From a checkpoint of a small transformer trained on Wikipedia.
Size: 15 layers, MLP 1536 tanh GELU, vocabulary 4096, 25.3M parameters.
Training: a variant of Muon for these matrices, 657M tokens, 10950 steps.
MLP neurons of a small language model. Each row is named by its layer, matrix (up: input weights) and neuron, and shows model dimensions 144-207. Each number is 128 + 24 x the weight over its row's rms, rounded and kept within 0 to 255.
Before each neuron's rows, "fires after" lists the tokens most often just before its 100 highest values on Wikipedia text that the model never trained on.

fires after: "0", " %", "-", "ey", "op", "arg"
L8.up713 [ 97 109 196 162 132  90 137 107 120 138  95 143  57 152 146 119 116  37 157 174 135 116 122 172 146 123 184 130 133 139  99 119 147  91  95 132 134 132 137 178 123 137 124 125 128  85 131 108 107 174 167 122 140 124 107 140 119 110  54 139 139 134  98 134]

fires after: "\n", "s"
L2.up297 [141 164 115 157 143 129  88 125 103 159 146 200 132 108 130 136  98 166 131 116 121 148 141 109 146 118 117 128 105 109 122 160 152 111 107 114 121 134 128 100 110 155 126 209 113  98  97  97 118 118 128 149 121 123 146 141 109 113 103 156 122 145 151  99]

fires after: " \"", "\n", " (", "==", "-"
L11.up457 [123 137 162 158 124 137 131 138 109  99 121 136 154 143 106 174 141 136 118 170 156 139  80 149 167 108 104 159 159 116 149 148 156 114 151 118 169  63 119 121 154 106 113 117 162 122 191 127 117 126 155 111 138 107 140 100 163  85 138 124 131 158 129 165]

fires after: "\n", " is", " was", " D", ")", " Found"
L6.up733 [133 137 104 122  99 125 102 109  91 133 143 143 101  64  86 106 113 129 176 116 134  99 125 169 110 136 138 150 150 135 155 148 160 136 112  97 154 134 184 122 174 126  97 135 106 125 141  99 148 121  96 140 142 122 129  76 116 129 107 117 146 140 120 130]

fires after: ",", " and", " as", " (", ";"
L6.up142 [110  97 123 176  98  99 144 114 119 133 134  79 106 135  59 133  73 134 146 167 152 127 120 111 108 125 123 135 113 132 128 159 119 131 119 114 139 108 122 114  96 154 126 125 112 178 145 153 103  82 124 132 120 116 125 134 162 130 128 141 142 115 125  92]

fires after: ",", ".", " dec", " and", " go"
L8.up593 [128 134 127 126  87 140 143 105 100 176  96 187 122 148 102 108 127 126 163 131 146 157  73  73 129 114 136 107 146 152 150 172 140 106 197  83 130 120  59 115 138 145 111 146 113 123 158 142 141 127 128 113 145 145 135 111 123 155 139 141 115  78  73 121]

fires after: "9", " ", "–", "0", " the", "8"
L11.up229 [128 122  87 128 114 121  84 118 108 153 101 111 143 137 125 121 140 115 131 131 160 162 130  96  94 116 122  89 104 130 182 118 143 180 117 118 126 132 124 151  90 159 106 118 138 120 119 142 154 150 150 135 113 136 143 152 123 193 120 149 140  98 137 145]

fires after: " ", "1", "%", "A", "med", "4"
L6.up927 [208 136 134 126 133 122 118 118 105 100 110 166 124 120 110 154 108 134 145 112 120 124 152  94 119 123 169 148 149 156 125 132 133 153 118  90 155 119 140 133  97 162  92 106  85 138 118 163 126 136 159 130 111 145 144 130 116 178 154 104 113 195 114 107]

fires after: " ", "is", " (", " s", "ag"
L8.up193 [ 97 126 127 122  89 135 135  96 136 143 157 132 153 116  99 143 120 111 202 185 145 139 130 140 142 132 134 127 121 126 187 132  95 128 104 120 150 151 123  94 150 149 107 142 111 135 155 105  81 135 101 122 130 123 117  84 114 113 120 120 139 191 135 146]

fires after: " \"", "\n", ".", "-", " ("
L11.up271 [129 149 118 116 108 108 111 140 150 113 123 153 145 164 138 125 135 123 102 156 107 138 104 142 167 125 123 131  94 141 139 163 138 119 152  88 150 144 124 108 168 117  85 130 131 146  98 146 129 147 149 126  99 118 137  85 148 135 137 120 119  94 123 161]

fires after: " is", ")", " was", " =", " In"
L6.up1366 [137 130 118 128 124 118 112 126 151 168 155 157 107 121 157  74 107 125 144 124 138 105 192 122 127 143 140 107 136 139 153 103 125 134  98 170  87 140 151 215 124 132  56 144 121 138 128 163 128 146 109 134 119  83 126  83 107 126 143 107 125 151 132 143]

fires after: "-", " |", "0", "m", " •", " ("
L8.up938 [146 140 136 148 120 168 121 143 143 124 162 102  53 128 129  61 138 108 126 150 103  85 162 152 108 144 154 135  74 114 137  98 114 153 115 121 150  69 125 153 125 124 125 141  92 125 145 105 140  85 142 144 125  86 114 113 119 129 110 114 120 121 123 145]

fires after: ",", " a", "\n", " an"
L8.up413 [190  86 138 106  99 145 139 123 147  83 133 119  97 128 155 117 109 133 104  97 147 112 139 119 131 136 128 127 116 103 101 175 136 122 138  90 135 150  97  97 143 160  99 108 109 117 127  97 124  79 156 155 106 149  98 135 102 122 130 145 137 129 141  72]

fires after: " |", " G", "g", "ag", " Spec", "ak"
L8.up1132 [155 152 151 112  95 159 123 109 100 104 177 146  98 116 121 141 134 122 133 182 120 103 155 138  93 125 151 155  94 155 159 131 140 109 160 101 174 146 123 132  99 121 138 134 122 140 147 101  84 127 113 134 134 111 114 138 136 139 119 118 128 114 129 123]

fires after: " |", "-", ",", " –", " *"
L11.up403 [ 95 111 153 160 152 135 135 120 142 111 133 174  95 110 101 169  44 141 124 149 147 125  97 130 113 109 114 109 143 123 155 128 116 102 146 146  80 128 140 109 187  89 105 145 119 126 114 133 116  83 119 116 113 105 155 116  96 142 169 111 107 115 119 120]

fires after: ",", " in", "In", " In", " |", "9"
L11.up550 [105 134 140 130 173 137 109 140 134 133 131 130 116  87 121  88 147 111 107 132 132 179 134 146 167 132 150 144 120 122 140 127 134 140 153 123 140 174 141 112 143  85 158 104 101 102 143 155  80 141 129 129 110 179 144 110  88 131 113 135 140 143 104 133]

fires after: " ", " Q", " —", "4", "6", "BA"
L11.up1061 [147 133 120 101 124 120  95 119  85 109  92 122 109 127 116 122 152 124 105  98 157 115 148 122 155  97 133 122 107 150 153 147 129 122  98 124 149  80 138 147 109 106  84 130  96 146 136 176 142 171 106 143 131 132 159 125 155 102  98 110 149 117 157 131]

fires after: "3", "2", " comp", " Ch", " ch", "all"
L8.up320 [142 132 135 118 130 161 129  90  98 120 151 137 130 118 124 129 145  74 132  84 143 134  99 167 136 129 128  97  76 139 152 149 133 146  83 146  96 118 102 119 141 164 140  78 139 165 152 106 132 123 172 143 122 187 118 132 195  99 132 172 152 141 123 113]

fires after: " ", "1", "\n", "==", " on", "."
L11.up1491 [112  88 119 124 114 146  75 145 150 126 110 155 135 103 158 116 134 181 109 108 167 164 105  98 135 120 132 105 112 185 192 163 136 184 120 136 125 122 164 113 114 141 151 149 114 147 175 157 138 143 115 146  87 129 138 152 160 140  85 145 133 115  92 122]

fires after: " |", " in"
L11.up1425 [147 103 109 128 155 196 145 131 114  87 124 176 135 162 105 108 146 132 117 102 145 135 124 129 135 160 152 137 153 140 113 144 125 151 140 108 123 144 150 167 136 104 161 134 146  91 162 205  99  63 125 170  67 168 112 145 108 109 154 150 141 130 124  83]

fires after: " |", " n", " G", ",", " A"
L11.up1252 [130 119 127 137 151 128 127 103  93 103 116 170  91 118 116 149 110 120 107 160 113 136 153 171 144 166  86 132 124 156 128 108 126 131 124 159 163 140 129 135 161 122 148 112 127 133 137 136 105 121 147 166 103 117 122 116 123 160 133 102 129 130 150 123]

fires after: "4", "2", "0", "9", "6", "3"
L11.up373 [125 160 146  95  99 186 117 128 151  97 166 103 111 100  84 133 151  95 115 129 120 129 114  92 141 116 130  99 149 133 133 162 140 115 122 157 144 137  91 118 184 113 131  81 120 111 140 129 111 134 107 155  77 128 162 114 159 164 103 110 143 177 117 126]

fires after: "\n", " \"", "-", " (", ".", " World"
L11.up1152 [150  88 113 156 139 154 146 142 116  91 139 116 149 194 106 147 126 128 132 167 116 130  99 122 121  67 126 152 116 109  90 134 136  76  94 137 116  95 158  93  96 152 183 135 116 135 152 182 124 107  96 127 117 102 172 131 138 118 148 168 162 142 124 161]

fires after: " |", " ", "1", ".", "0"
L11.up724 [141 135 101 125  96 108  55 160 112 125 100 139 148 140 129 145 137 118 149 121 113 110 116 113 143  93 126 163 137 136 107 117 129 135 110 133 139  97 144 146 134  91  91 119  95 149  98 140 102 112  98 110 128 107 128 147 141 111 100 117 112  93  99 104]

fires after: " the", " The", " squ", " W", " b", "á"
L6.up1276 [148 133 137 150 104 124 118 111  64 179 149 130 168 145 120 134 130 110 116 128 147 141  92 107 137 138 130 140 146 149 113 128  76 155 117 184  82 108 157 129 134 137 102 123 117 110 118  95 157 128 173 199  94 139 102  82 138 108  74  87 143 134 108 110]

fires after: " |", " A", "ying", "ual"
L2.up299 [117 129 138 105 105 135 140 119  87 109 126 121 120 147 143 158 134 125 108 172 103 168 179 108 143 145 120 137 173 131  98 134 160 132 131 153 139 154 126 165 136 101 134 122 163 155 117 143 160 139 118 112 122 108  87 122 166 166 128 119 135 138  97 100]

fires after: " ", " |", "–"
L2.up371 [109 128 154  65 121 112 173  98 142 125 157 121  79 123 100 136 151 134 119 113 140 132 138 138  96 115 155 130 135 144 144  41  41 108 127 158 132 124 104 148 105  93 131 143 122 112 123 180 136  91 105 153 119 141 136 107 140 127 129 133 163  95 140  94]

fires after: " ", "–", "p", "rop", " C", " in"
L6.up1304 [142 118 135 107  41 108 127 111  97 112 104 105 130 178 129 117 135 150 134 112 105 107 107 129 119 140 164  89 126  88 124 128 123 125  86 111 151 188 122 181 118 127 103 140 161 144 133 115 121 139 132 128 120 133 129 121 116 126 116 151 160 115 113 154]

fires after: " ", "1", "\n"
L11.up234 [ 97 113 114 139 114 112 143 150  88 121 115 155 100 182 128 144 138 161 180  99 151 131  94  79 104 126 166 125 107 110 117 120 147 109 107 128  89 140 129 117 125 133 109 159 102 175 117 141 115 106 117 110  99 137 144 134 165 172 155 102 115 163 139 137]

fires after: " |", " /", "N"
L2.up76 [147 103 150  93 128 158 148 117 127 136 168 110  84  95 139 142 127 143 132 106 144 107 121 161 115 135 141 154 142 154 108  91 104 135 129 144 119 130 101 143  99 138 131 101 132 127 116 128 143  79 119 103 115 153 116 131  95 147 135 201 169  84 150 101]

fires after: " ", " (", "1", "s"
L11.up743 [187 127 118 154 147 140 126 114 121 124 120 135 127 110 111 154 156 144 150 146 128 158 127 110 186 124  99 121 133 164  84 156 137  87 139  90 103 128 162 119 115 139  90 189 107 117 130 184 101 124 143 157 121 110 105 145 148 125 154 153 131 122 174  97]

fires after: " ", "0", " \"", "5", " ("
L11.up891 [140 141 134 105  73 146 146 115 115 149 159  90 100 139 136 122 126 157 146 116 134 114 114 132 118 162 111 112 157 108  98 130 141 139 161 156  97 106 159 119 138 115 140 165  80 150 123 126 109  90  90 140 142 156 182  98 116 128 110 115 113 148 159 101]

fires after: " ", " |", "1"
L11.up1410 [137 108 141 139 128  86  96 168 126 120 126 116 134  81 147 189 101 108 141 105 137 129 119 104 145 139 116 156 139 146 113 121 120 138 134 129 138 136 129 110 127 112 134 130 109 109 134 146 144 137 144 122  90 119 160 141 113 132 124 128  94 119 116 130]

fires after: ".", "\n", " Ed", "1", " |", "5"
L6.up588 [128  94 137 129 145 119 160 119 123 115 128 172 157 118 164 135 140 132 108 134 109  74  98 135 154 119 131 117 105 116 148 122 119 140 169 156 129 155 119 127 162  85 132 100 117 125 127 107 139 105 146 125 100 132 154 146 125 151 125 142 137  99 168 132]

fires after: " the", " b", " The", " br"
L8.up1308 [ 96 140 126 157 121 161  94 145 119 165 117 158  94 159 131 129 160  92 108 149 108 110 143 148 153 158  80 167 115 154  73 157 133 107  88 123 129  90 139 145 196 142 113 121 163 124 102 136 146  92 151 115 130 146 140 140 118 127 124 111 153  92 134  69]

fires after: "1", "0", "3", "9", "4", "6"
L2.up96 [ 88 158 122 122 107  97 121 156 115  99 148 143 149 100  45 135  98 148 146 121 152 151 110 150 151 165 120  88 139 108 141 112 165  89 146 128 114 121 150 115 184 122  96 142 151 117 136 112 144 140  92 142  90 108 113 109  97 127 139 149 135 145 132 108]

fires after: " ", " the", ":", "1", "3"
L8.up576 [129 106  67 120 126 110 140 122  88 163 128 107 131 165 118  88 139 181 112 111  96 125 134 112 154 127 129 143 170  99 124 142 119 175 130 122 142 131 162 149 139 142 130 166 143 165 147 119 100  69 115 122 123 128 114 161 145  98 122 100 142 104 144  68]

fires after: "\n", ",", "-", "urr"
L6.up1225 [114 158 148 147 103 102 164 142 160 132 132  87 152 158 130 140 117 123 119 119 128  78 125 134 132 173 100 146 162 134 113 118 144 101 106 128 146  98 121 125  91 114 129 156 132 142 143 134  91 130 155 135 114 112  98 123 146 106 133 130 163 114  94 167]